Weights of a small transformer language model.
Size: 12 layers, width 896, 7 heads of 128 (1 for keys and values), MLP 2368 SwiGLU, vocabulary 9107, 115M parameters.
Architecture: RMSNorm before each block, no biases in attention or MLP, untied embeddings, normalized queries and keys, capped logits.
Training: a variant of Adam for these matrices, 6511 steps.
MLP neurons of a small language model. Each row is named by its layer, matrix (gate and up: input weights) and neuron, and shows model dimensions 16-207. Each number is 500 + 25 x the weight over its row's rms, rounded and kept within 0 to 999. Numbers have three digits each. A neuron's up and down rows have the sign that makes its largest values positive.
After each neuron's rows, "fires in" lists the words (lower case) most often at its 100 highest values on Wikipedia text that the model never trained on; "fires on" lists the tokens most often at its 100 highest values on Wikipedia text that the model never trained on.

L3.gate951:504486471541485483496504515504488484462537512509496468476503480484489488502495506476524509476503477477482533503485500529483524494500553488510495515513493502495535533476492534467494476486482528471494485478509488529574477535464490526506491491451524475494492533508499516483516533515529461523485491482526510511480505514500478476538533521535536504449451513475493524453473497537445499495509518448496490475484490496505500508497507464544511510538506511509485478506485532500467467480501546527495529443513470497521527475485461497502521523501456569499483495505517466520502462502499519494
L3.up951:529475477512521496549494481462468475449514487456493556475536536507520486516476455470500486494521499479514511533524463466504499497461512488470497471502475503518474519484478497534519469474441496453494472458497551538518489462537521479525483467514522472497487485449504541447488460536554535509492529499461477531500495473449585514527489515493513505517523468495510489512502511481500531501526521511499455513504516504526485500486480496443428478498489550507490481557473495487515507471484547492543502480462521467531492518515512525506464512538472485500498496461496522522484509477510461495
fires in: "with", "so", "to", "becoming"
fires on: " with", " so", " to", " becoming"

L8.gate720:482524483481478475497502530526424496519522466493484534504477482480525468485555516532519513477476504518495492489495525512533468486527457544536484546498519542492493493475558453503495511505458523492445532515492512487478479459529496510535494549467482489486490529528492534490524488524506502513494506571515533535573507497523486485537489505468506503472508480473523528506483522505490494550499515493535476440496504491494488520476508521498527518492519485531488478481532501463505504532459466482441479494505553510520486516503477486509508544512494510533446477509493529498516512492485484519
L8.up720:505480515479479516473482551495489520499464530469495558465487506478523504511483521522498460470523473487520477515527523533521471543498559534511482482509452472524502475507508522472528508449469492493516498486493479499520470533482521506530519503530536504544472471453548492516522504506510488489475524490523478518506498479514533474488504489515553526482486491489520504492476486477489497501499507454525556468544482515518528538509488518528502492501503489481513482482500538501511460475487466505483463514495454496471508500520510517450512477488496529477477534513492517467511483545491498526
fires in: "has", "then", "he", "had", "also", "williams"
fires on: " has", " then", " he", " had", " also", " Williams"

L8.gate653:526453536475516455539555491508516518550473568470513547468469530502550472534522504473492515481438509521532496478555499494543497515482491509509528538513508510498536505500489489500503497509459540493524545548507492474489497512488453499485530494477500490530486514516467517483502449545458518480459515503499518505485507531478534496537454524488494552454514543500522468530477520511516537446501477500522513509557495497462502493488493513486475448497522491525523518449523485463479480478499487478528514451510487561482517482533493515515499467500526505489509441488468496460545477540531487494
L8.up653:522497565506503489466444518516477532486446488528519514453529492485509467498527539439479484486475512455516538541477437526531489480513509466498505529494509532532512527486502505502473511481501489499486479523548503526504510515534489484508480475523528510503500465477499512549456482554495509514475524451484531487513488562522488483439499534456508474496503480468508474514469504509502512509471431521510505495510467553486503512466492520514456516567536479496500486548526518515564526516477493498469505483482515471499535497459520449493486537531513517465543525523533528495559495531522527501
fires in: "served", "former", "played"
fires on: " served", " former", " played", "ed"

L3.gate1287:489482537524516510499534516491514488492539525515502494505484438498484465541528522474461553554453510505447504507537506491475500468472449447506506509473476542463527489505491481500452510545464512453509529521465457505477501526477466526504482498469442510475484493541481477481495506479521482489546502549473511492521482519502503547488483471500506541500547468513520548496465526496472500471515511563511491523509511467475515524509561473510508484517493495527519492470505445551499516513475511490523512536503538534513477474526505477500485498478509497507538508518507505512491498507509510512
L3.up1287:497453528514501482515552464524535526528470520494524502549496499532488521506490524494482548487466503536476520482517488479515516485486474514499539524491495506496494500483537483491526481544514492521464477545514489489549477501512524495513525446454485509492479528542479530469508532514533459518477491513485515499489472473496475465501519500503543491490503493478523551508503550504502480480445514506495477498452499496468487487529525468506507503518514486451511505534488482526462490498465475471499455495514504501526488483511510490440541533520524480491498494506542486499497495505518497529
fires in: "october", "september", "november", "route", "august"
fires on: " October", " September", " November", " Route", "way"

L3.gate1402:506510488502468531516485499523461507488500486528528507511518519497503482481526496559510516477459506494510507499495522488531496467494531493490535522486493499499540490488533524543480514496496489469464503488501492472505461476495480502541504499487514464491489501497479503504504565500469516526499551473489505480498480501465541523517521498467487520506471514500436520508498521440448480535556500524521529496543459520510514539513485486519456526454542504487479473469537499520533468524493486478510496492525564485506500511504492491485477523493517526516513503521526478514505448511547448521
L3.up1402:461483562529492522513518519507488488495453497488522502491499502524458520538478515456522466527519521487507476517509475528522497472512474486510498547453544475521494487513471453475515476494484467487482524518504481506473482515492490489476494522543482516434495495480511524474496495502555506491495505511492530509468539493526469482462498512485546480475492478514524484503528496481470484481472546494463498443516447541544505502524520462528482536514488461483534501449512485431499511518471518501526490494466507489561491478484521499525464495485479498496548507521502509516527508478525503481
fires in: "which", "album", "of"
fires on: " which", " album", " of", "ic", " comment"

L8.gate1099:509490474563529570492459525466499488518502501512484479527492497483495501504489513515516507539505512490465516479461467527492482526479512514469561444452551500514460456497525485471532487488532460481531523526526474491516490528504534513484442500514499549492472492463486533467549519464480496538497483474464528501494484471521485553465463464524533537532501493484472464456524498519507486538493511506519494491510502513492504545511498499514445501529480460524491519497495505472549534528521516529525474468492517470474516502449510491538529529557487512497542491540502447505568473524507527537
L8.up1099:497553509504460493504431513530504473495484488484477495446476528528500486477525473523489500519503495551455525474511490499502504518477520490540508521509537473476495468551553476558497540492505497484507492495481486519537485524498482481537539522493543527481466495494500480476536514522520510482495479521479512517522486487432472524514453522498508469518477548531526522475496543507513496504518475523541503468454467478487487491502542534508443509526498543497531482481510521500505527473507470511534520476490487488506473480473461493470501498477527497492516538471497476512488485501497528507
fires in: "to", "accommodate"
fires on: " to"

L3.gate1301:517506510509495494478508505535462511517486493501525536504455509462486476516460477483508494514488557522493484503480546500494508493492494529528520503514490535551478503556541473502541508470538511477473498492499470487549519527547504477516486505493503491532515521507538506468516502537548456470512501481471500504461545526486483487561451500523513510492494500473510471486468473503472516527527469500473507511446504446501519488507468483501477506517492527480514516480498515478503483518492488529492514484503501487468528492498447491491512520505493479550478501534477431501481528503502503467
L3.up1301:484525493472479485499477500497545514497467501483484507541493508502490497537521486517470480485487476498496482473511522482529529483492485515490491500526441481466530522521505499571498517497491490544523478458480458489501505517496514522486442529481492486498490461465518494512519500472488507501551535494507474468483549554506527509488498499490486506473511487455518584473467462539504509455496468492512474516536499492515512512488551502487500494502491508514509537509490487547525512535518510502532521513489490496480520501500558511507462454509481532507519530514458459498510487468511495533
fires in: "one", "that", "some", "each"
fires on: " one", " that", "ch", " One"

L8.gate1405:448506497492511481468492524551448458452518535555510462487474505502494511522434519477518486504468497465512529490451491553517502506513493520496501491485452485536491471510493532476513489534494495479557467491518472501516450527522512505510515472540485497559494552490481516518510472493519451533527472518506472549474455520519498440441457521497552548503534492497526525519486519542508511493512492473505476486482506465468517498481526503498463454462499502511484504466439505515516458479514495503507474546521464496508494530524522508511468505514505504497472461524471483467504481515501520479
L8.up1405:475536490479525473474486512503478464515543477515498507520501498503500488501501486476515455497509509457507506503525543494481477524489503482485524493503463499524519503476490517535487517476497509473538546494514506527500463493469539445530502504512525487480499492420505501559526475537498471473506493466498474464492503502502485448497485524522498544521524507502468517502480459535517525505479502540493542487472504513505547522465484524556492525490483515479502495481451459517496472491531541493474486482477509469468487504507517530496541469515486512507477501524508514493502507455515515528
fires in: "that", "one", "said", "stated", "thought", "where"
fires on: " that", " one", " said", " stated", " thought", " where"

L3.gate1755:503546479474485502532500539516484465439541486487468483573531493531525510451461501516478518486526495504522526509499531521519521488516488559498546469471475473490539471493484553480516502504494498496518532491502526515480492494469527503536488544526466504528482477486504498544532464469450505550545505520528458512513529495519493535494462536426495483512504499532501542500510477562502522512520507462496503473479483527484486474500474533536505447482459517517481479498488480507482524511482519489513480468510533501507495492517512444456492499535468511524489505535497482534559494526442491456
L3.up1755:501457486502528478484499529534514504506510503467500492513506530526508461469499494526481483519466519483520491529468534511506482469523498493465488530515536496538500497518539513520488471525511507491501502496495538523495474497496464527530515486494505452483491515506517493516521489458522488469475490495539522456472463464510508541482475511484472516528479500513523538481498538521518525498500492487518490503470500464570512467483514520491491478485495538523491475499521519490501544523445513476484494522509491474496508457500481489548498483499524452503508528509465462553493466509509532522
fires in: "1", "2", "0", "4"
fires on: "1", "2", "0", "4", "one"

L8.gate758:513469504507489459479521551497476488499497493485520521486486481486478502519535515480530499496490529490515502519471510474477495503482520539515510485489544462509481537511485512499535547523483488510486496497480489563530459525526504524529526492525484513493514510537540547545480502500488487487499507519507512548488484489535501478492498484469474540530534493507510474528491559503490478470472485526518443546493498469486514494514561499438483488497487513455484476531485466441474497505470500562479496527463503476458553513465529474504470475480541490520490493467453543447501533529467509535
L8.up758:483501517491496473480438476498512514459519491523532484457479500481481513495488513511442459531488522517507480526531480520537517482544480479497497484461447513487527523505522508515487488459476494519475511483480500461490495503522540480486487547484515528464495469497529500482503492530523520480485545501529494508475475516482482512529495526482526522477453492523519534491515512542497529515519507529496541483495482484458516523498524523527515527528517514477497483520492451479495527445512515517509461472551508492422518514529480485534532515522500480511498512514487510545526489474517509563
fires in: "which", "that"
fires on: " which", " that"

L3.gate109:506484499515523545508528480510549498514544481506489534498492478527498525511518565461465547541539545538501483480494492492508502507486484486486511539510472525497503536487542500461506490504491483533499553519494510486512482457523499488490523473464502511492452467478478516495512474509494499502508520548472503574534551509509476499477524492504513521473487509503506534469479497492522488519479482533540475535492516539539510536490541529479504476534504505492495494502464501497484543483485477456496492501509510523531501482471518520507522485508495545531519533534480502464491484513563509522
L3.up109:480507515550502483504462529473470546519468489518513470518519495515452475544482457537521551521457450473447498497485510514509470474513480536487479540469484528487524509537473498529486498486497503515502472545534480458453506517523533504478499523513471497481484550528465479478504499511478505549480486457484481486502505495430472583519501488444513515520471483501504487505493484485498481536445518523477452516488495523475559509503491489499482556488509518509517486501483482491428513516464504492462506537514527500513478507490517464487514512501490459502536471491531513507471509498486470506
fires in: "october", "august", "december", "november", "september"
fires on: " October", " August", " December", " November", " September"

L3.gate1480:514470554516493482473473502479524479499473527503482498481496491499472470487529500503487476456477518536499487513475491446495524509470481490470512539488509490513537539532508537474489510476511486501551510499492518480504532492526474487474467496514502507532476495534506454507509528523473481527474485512510490525481491517443545477499492496519545527535519489483425473525508527507482528490470523503500541528463467518533491506529509503515481485550487502506505521501526530520514459520548483497523487465490526486503503491505485454534481502521473468482516535501432496493463486516514517506
L3.up1480:449559502497473524461506479495534490489489483486506486480436470511480559516521496497465514491512535497535469503470480468516554501432509497492488451483449514501490476505492449507482508503496521499484489531515524483533477517518495556476498516488520580468514460516509515492459526518472538501512507485508479502482451494495515514488468522506505481531445481462498533471484519525476536503492526471496535507504529490526542446492490486457489532510530537531444531503466534508474493479558482504512507469511504519486486498496466486522530508505468496479519501465516489514526452503471505465
fires in: "to", "by", "would"
fires on: " to", " By", " would"

L8.gate1500:501487479515496461486525508478528564508522479468530500466474492487483489510483486514489522521492538485492474516485524503525474476499510479500535501536538472490475512548464495459520541488474485463481510510493485449474485527540488509551497528486519489544472474512519508455522486473511483492525488531508506487522535526452531466511492520530471520513491503530489506504491525477505519491509512542508532472490438456524506508497490521454505483467483486496479496501537509504491502487509523494490515473491465511457585500514435496509461484477516511500454505530544504516468474495522517503
L8.up1500:455494505511480468528478519467478494513464499506489534477530526535481490507528458528521558528502456522514533501507502487504516505493541512495521512481466492499484492489515565496489467503537464508493494477498514520439518486481474497516478466523493518495508485464498486538482491503495469518536482529476498493512451472487547506505524536543524509499492462521485498487464480546476496508523503490487486500490518508509519512545516519515492450472468490522565515493554495487469497447498546490460476537518523480484505507506482515518514486509522533495519526523510502487505466547495493491
fires in: "to", "by", "between", "from"
fires on: " to", " by", " between", " from"

L3.gate730:497484487511516510467508507484470516485456537478508524552461515511517531491488502473516524515483494516468508508508508503514512513483499506474501515457481509459514498539468539496463477483496518503536480480506502503503541509476512519477487504542431496501483475490475509522499497503522529503536499493499516497499505505497485513551537509516490510468557503479515486482468490502460513482471453492575496455475499473515538505530499526491503512465424509540493474457457515488474483545471441505486514524472500490484521510497466495481527523519508525545488482468500479463511485492501542505
L3.up730:504466530517534504544483486524527501489536524469536444539467499557478482516496519491477511507487512508504518492523500479527527464482517516488475527473491484483479495491479507480484489511530484483502568556569492455544498515497449532502495516513474549508497483450452512510464490542500510496490490536478521483495514464470466518500504533529482528462521500508539505503514506477499446452487494503536519532474504484512502486500530464513485483494471498502496475542483514467466527514489503506493522499528494505457483524496486501504526532506510474529459470475460449442502494503466521518
fires in: "october", "july", "march", "june", "may"
fires on: " October", " March", " July", " May", " September", " June"

L3.gate1059:504505470479535486489504487470535507551507491468517505463539519508492511493478519503483506482489490513443481511507503465494483498536492506529481539467515528534486474499464518470503471495505482487507522497525491490512498513481547505472490475517515555533515482505517547496521509505521505523494468570525541542493497535475533494523521510497529463497529502452517491531489497518480432538512486453492495478541508489504518551483475495464493516524469506529507515502550559532469542501474513498550493499567520491513523490490458526477493468434489508539519482517499505477497510525476530460
L3.up1059:528505495524499465550526437546518500485513501492532540468521524503505518523486470509533484514475528492526520514489510554484497485456469508503508483479550493504500521485508515534504522499467489464499500476501524517509521538511508498487510479463459474489473526468515455496518528543549505494534503455480525449516467506498534570529435504491502496471511497488487507481519498501525469469481481495533531519501491486477518539494500503513480506486504455519510477478527520541530581497467549538476485443486502506479522495529512517533520503533493525501487521491478484496502494506515513484
fires in: "to", "with", "by", "through", "or"
fires on: " to", " with", " by", " or", " through"

L3.gate1819:503518456521437469521497508482508506496497521482456510497501479493520492486453502499517525516480495493475474537474481503466501484519561478544505467491474501480508480471470492472519504472533492499507515503509548480490495556467478497510530501563481532499502470501499512500509504480477478524486477490483494490548501462459447513513486487507516550465538494531495434513481515511526546513485505519527497505487486488453502470534470467547504498516500499502492503473529496457478520492486535482534519485530510499512530491524514448463527523452507526507501469488455486533493491526504483485
L3.up1819:521552505477556518494521537499505530527493522470518509499479465494493491512487483525471515537499479499533507457503490497502489502523499515495515487498529510486460481505505503525521459460498511498503509489484545450481504531535476493484494456537439461514489494473472500476542495494473451526498539452500506492510522527519486507491524487491523545514480528470533517551493528464515508523506486517478504514460481554520494493485571492489501457530503491499484493498505507491522498506499485493532493490474516491474461442513538488475479565438508488477514495508502513510502500502544456510
fires in: "12", "11", "13", "2"
fires on: "2", "1", "3", "0", "4"

L3.gate2139:485495476495465477508460502490469505475458522540472489471491496445530484484532482509511480475553481500526523544535530556461496469518488481529512545531474490495533473506501500483507541499504521474517511495532511515514515520500483505495513525467508526466506531542492477519499570499493525525491471500526524528534494505524508496476511577527525523504485483515497547498501527530522461489465484527536473518532504469484527475517475490477441466500517441502496506487508469498523493523519528487480514491489507504512505500483450460540447497495504508490527514522528461452514481498503470493
L3.up2139:477477473524458531484481459511529504525458480490470440527534527513498560486478512522538507515457455475491545478473526521528511492531486498475469525514490487536483541508514497480522576499562482520478485496519479538485517480519527524500494499513572548528504493467481489526472501514488513493461505577506520491517467474537474511504489545508542518458497485486511500485503491468533524539544471486505559487485492490491513480502463522471421541460467523512466466479520523482528520506530526478460476504492479458490511453482477519545487553471484454522478494499476474504517507511488496477
fires in: "long", "life", "short", "third"
fires on: " long", " life", " Long", " short", " Third", " Short"

L3.gate1441:508500536543438526525520498501536524500491542473476491503492499499511511468499506491541454487464571503517491483501512517494480480489495520505467514508483514471492524497510547523485533522502515474511488516499485495483462531481497508523480531483477534494480479507468495489496480477501442488478510519546457517471523464493499464490455502528510453511507472526509465515516509501514513448545482470457517535551514494446511485487513485496505494483488518505527439522478510512534529469497500531503494495493508542478471477474443541548485477488528479509529529482524490537502489541477483501
L3.up1441:506475497501482545478496519513548497458526497516493544492518527487544526471448494460537460509496457528507510477498494522551515496462472522483491511504527494559506511500485516495500525534500515522515507499505465493486475481512505539482575488458497488512533535474526492497488447515482494534476544502457500494498468525533492493526526560479442467510550511518533504517511491503528503486519516570499508498530464478520520507505480479507437497493517490522496512461454471488518485487476539493478477479456474469514526531517483495503506472501561463530466492539527528520495448502448508528
fires in: "of", "player"
fires on: " of", " player", " Player"

L3.gate1598:503506494477482495509454496485504514484508485490485532486517503488509467542488512498497541489490562555532455488476515466501507478470462484504517513460524508456472516479520520484483514510516507507522508477476481494443506495477472512493506511483500501506468441506476486514470500496483500483494496521476515520515498513523505502526503514545566459498502464515491474485453511492486492448514517529480481514498466483514534482497511472507508461505512499516488464473523532542494558506464518538524536468498512518465533472473504499525533518495468501477473514493481528500505507514481468479
L3.up1598:499496510485541451469557450488536506482471534475542494491513527455490505495518513534495502504495526523504499553476505465490491522509488487518491473491484526530539472469535450477489477532504464510480550510497518489488544487547492535498517489506515445489507484486496518496561501525528528497502471521506485459553533539525517469460496478489549461523497456489519524526542498494489496512526543460483491516514522507512503520477476503527493539508460530486524507521503498515560446495514461458500487483516517467529502506486499474481522496457507503491477511536462471497535471503551535488
fires in: "would", "not", "to", "have", "will", "could"
fires on: " would", " not", "us", " to"

L3.gate1747:487513526502489469504467498477515564499486503503531525513491456490526498521522468521519492499537476495481537509516523493457527510538486527528451519521498491473502535499535491515510499469509509501485509489527526493537497535532481498484490546481464509476466552512506526509482524490424465511465512490433524467503498513481483485493518541462522529480512549522463508483519511477442436521498492549514481503533472470474514504534487499487468491456471511471483524518500522445461498550499494521513510490520513489496478497528491521446479518462504489522511504484503528502475538506531516518
L3.up1747:465480512557485548513430483510486494507466524490504509473534479455466526505481472460476511512545517512513461501506527536473493472484494502518490541479473484530536487488468499573503466556510490539516495510510499471498492478508487468533512501494506510515503508443527448538526513490507466488477483522468495530435523505501504491497452477534492524517504484488540509467507520511518504476479486504495485510524498510445507562496485462508528520538516487463565535549500527497513512495461503506509507458541496480476504469474486487459454521524546514434501515494480518484533525508525513496
fires in: "that", "which", "what"
fires on: " that", " which", " what"

L8.gate1790:522479508505539484530534496469502520507489514476498522497498512526565512481517476538502493501482555516507511514512509518528468518494482496498531506501491514518457507472516521510531504512472490471501513497479489499520529490471505530474507492492505543540473497486483481484492482514511503509503524518509468493490484548483535542495486514473487514474556497552478495483553500482465493497471483515496503453510516498490492495522493549479462498514517495469505531502499552525484520502511460503532509534540489492494523523499472498512512466526500493494501500483490499516486527509523470493
L8.up1790:488489535513463493515543491473477494468486482505566515466515476476495494535501485462527496445516512509500541485473479513506499494516515487463501533515421530494512502445478500493490494527494528493492508538528480539496517463561483486554474518464511508564463501467513512532494450515476509519523534510497540487476500584501462506492550490487464484503471526526509471496518528456499486524469493503514466535498525528519526536485507504488541517540441464522554521517501511524474498542498468557510498501491477518514480521473531492522506512530546500495515509516542557526498495491485480545
fires in: "served", "serve", "serving", "running", "stayed"
fires on: " served", " serve", " serving", "ing", " running", "ed"

L3.gate1342:447523530479489505490478483461527485512458515529470513530498509512481478514488502427496527490456492521504484507468515490505528505514489534522478455477444482483530532501483493510479508518489498512468519479561477531511479502516509515524498481489510501532477518517554483487532485506445510466497504494519562509470558489507464467527523536497524498493533508465462491454481489482471566512506499525502525523503525510505511505520493552474450572501487501513479474528531512487505506535507530489514474438503540485514457533510557482521519480503479467483491485502522515540542481560482584543
L3.up1342:506491475483539483461459532473541509537485500511465503487478512543509487472479508495503439529482499507476515513475487518516473503473508487511449486509515495485498499549465479520495515495469477524532465484459486471515491495502526496495473492538508469500491489443494460490500504495477533493524517522507509514473498547502490485482509482496477515456506477579472467474528493462498515499503492529527482520499497492523465514544442482465481495459453555518498517477479533526524562526512509490490479494481480502504502512511485485460482476492513499523524475505496480491500477546489565508
fires in: "that", "those", "because", "reading"
fires on: " that", " those", "ing", " because"

L8.gate2304:486508547508479520479520503499507488507450517452466526533428529519500493514486479476515515520476529483465506509492509466526495543537501491519465533498468496492446523465492493518520512494451500495529531466501456490500481519501494504453484466476473485495454485529461503474523476499494488478523477522473490512550520498492474495516476524546512496501501486479489493537476492495522527484466513499498517525476466487472475519501536487475541465494503527505467481526465465475521510456498456497446464542508515465492476489509526509485479489503488512495489467514476459522473515500509492461
L8.up2304:468502504540499510490487499516481478535524476504476510507492491501503527523497484530478513500501511484492514498519507474503499520540503463527506518476528500496526563480500521494479494480525495489456518481511456532520513517484519489520469499503459544511504492466523511483489481541550542504525508480500508557486500497497511518468502465482480475515498502522526501534484533475423486519498534529474497524507513525494500507474488544533525567462497503488519487532441467560520507498470497497502492497485513460458515466465541571480479507451532475504530482512507461497456516462526513547
fires in: "august", "was", "january", "february", "december", "april"
fires on: " August", " was", " January", " December", " February", " April"

L3.gate383:478483485512497520479487473497466500484461467515505500496486493508579492467507510523498499471499560498465465474519492488510531514499506496505514517459505537469462514525484534470493523509528514511521539525513463454533512499463492513547516501506514486497463447484497519516476443471520503534513497544463482496492541466490499510525550493494548523446519524540539499525494503472473469512517481509480503513489480551520478465488505545498508527506461555562470486508459465545499479520502499475538504482515526500509520494526491528495528507486513482537478458533498490487496540481507523538
L3.up383:462524516560500527495518485458483520514530479461514463519480491450461542496448498479509543544496475519509491526465524498495561474542463498493521499493504536476504480502499472464495460502533524517461472492518522518511528552494509499495497550509449513465486522485475532451502524510461459512490489504470518481544505500527500557482494517491532519450488528512482473498489451494497490490501473492531460478465508482513513479481510553504464528537505521540471496501500492502501549537477519491456524569506479504492508545460486506483499527511506495540504468494534484512510475505484512493
fires in: "march", "february", "january", "october", "august"
fires on: " March", " January", " February", " October", " September", " August"

L3.gate1147:500498528513482477484486487517481521496506502493513460524482481508504486494544537507511526476469495486518503510496501530460516456509528478543487489494519486483479479510523497506485561470483494469528533494499447526469485477484465461545483493510479519496519514517484509533536481542512509511502485461481498476544495495506516502481441536519534463504517486485509481472495550500432471456492487515488518505489510491487519498539518474532488507494500481487460481483524503480478488481508482491465516495509537507504473464484501524484499527530470511531509525502516528485542481489472496494
L3.up1147:497482520511518500482513516544476482503468500452512492524469529524509484497516499509484512444501503493467461494486511463468486458457512506548499513533510529488527538497452490501486538504475486547506480465494476477482510527487480521529513511494513548551522474496455491471508479547550507512489516483491508499478477483495500486507458512529486497506483555524475464464481508485480457467486473509554488512537472527510499515555517499452520534474469509481460503492478518483512545492480463498517477448455558486538525513554480493501546532513487502569487496473491469487499523478507509518
fires in: "after", "of", "following", "where"
fires on: " of", " After", " after", "After", " following", " where"

L3.gate2357:487484472509501479504495534462497506518491488517507504498511490524476481510499563486549519474461488512476531489486472529488502501485505520481503524466521514512519463526483537536499474504458453465545492519506534468538460503432502481502476455512481497500495518497507521526522507526451501507503446507530475466524456462538519496488509526454509534449550464551465535491460525542481498521519513522509485539510488481499483529520511503521507506504477517522510416485535488502481481538486484496519499509506530489474462471481475478501458502522522516520498469528457473495519522524480456511
L3.up2357:481524528470471481509538461522515513555508508502483506514497474477456472524468508534547516505499552502466526490516496504517520545517461505523469527489529514491517494498490518540523494542490506461511517486526551503541549503490466482493521522535522450484548517546533503496490470510539476506573520513480474493488486481534461487480479489451460501526460485500507559478495513525487498485522496504481534465504493476479524452497533501452477517513461449488453514480556513471476524496420489520518525492505527492504517417476466541461459467523507470526517540510505505526525489501476484462
fires in: "1", "0", "2", "3"
fires on: "1", "0", "2", "3"

L8.gate937:444513553504483451531514460510495507514544472497485455494532513522473492527513464472529520529504528522487481484534523482493490507487501505544512524526494442486501492493480504484466495514482515497466505463559507482489470478504515526516491482453492457540562522510481539501525501462490470508490458569492471455533532484479512510497481471502505571503490478531483527482494455483509517533493504523534494501505481468490487460522518525499458523472532521518494467467469562504530504504464501513500506505494530520506520510521491472510513507459482520515453505504526523554476439529495481476
L8.up937:513508531532477503473511502553496555484522522445505554526488515528446476505493521486541511556504521487521487519508512479478489530510511501545501513492491470566449538521495466503466519507460531545502498507502512484474488457512507467533483511470514475537509487474499489521490508526515490467512494471484481507531528472512444511477517467507542549497479475553493483487476469464466492473511471503513505483442474529511503522511488494506499512460546526488495492474498480486495462532518429512479523524549561475461508532499484521535514511501489513492464506492508522493514476486497537516
fires in: "not", "has", "have", "had", "t", "having"
fires on: " not", " has", " have", " had", "t", " having"

L3.gate1695:490497504540437502480539453470497492469496493480500448540475500460511516507524472470506470476416549501469490482505522530511524475530534518537504521453489464469517469513529493486514546488466488496512539513491486516511455470557510496488465515460469490480518504496454513537524499513544481510517483473504506506531508541456528497519492448522472490455459487502505514489451502497476527450547533525491490463527487537468531495488482504477467533493477532488484495530465536480534505487484472446497474477539499520526474493498531481531516493483511491538496483497457502492549422555470508477
L3.up1695:491520547521425491486514517504497486521511469442494492514487538494518513473498483505509541543511527504491529469485547513481474482543539509516519510509538487507487497565460487498466533541493526521528475501508503528492477480495502579526526520523515510456509551524499503532488527520492516498526474515497506488530517504512536511512534483500485506468518489511486438507460477517525494487545482541496482478481519475518499524515488540455478515519511533471508495496461505499506518528491495497528537509529509502543522510487500514514517522491507498501503501526518489495442477507511520470
fires in: "of", "among", "amongst"
fires on: " of", " among"

L3.gate768:475509495500497506478526470499520505488511495515467439505495528463485466496470530525451488504471540507554515509513539532521488492526507491506502492437517504489483488471493516472489523540517494489497479516480476478493483471493541489481527467525443526524552504461507487443533518498499445475514511511466500498517482519480456530523515532497543511489515519491474518505493554503528443472505500487523495538503475509504471485462494512524465488503471513498509483497456500489470520505499537486436506529508487529512465464531469440544470524479521492525564507528451472494501518512451546530
L3.up768:499505526490532536480573496502492511496491439510443524509499471564484500479467540505467500446483495506482531510510485519513517460524500524499464505467494500499483460531518443461508504502500471536524513509470505543485485454527493481485535507500538517470498465478500530486472496486470526540487517489495472493492490476522454531503516503462530475466502526461510492484495498501492484479500504535507482454503498469512484484492447540507513466525464464476546486527481509456462471474480503443466523495484465512530440489498518482457459521475464530513537509522492473473527539488548515504
fires in: "june", "april", "may", "march", "august"
fires on: " June", " April", " May", " March", " August"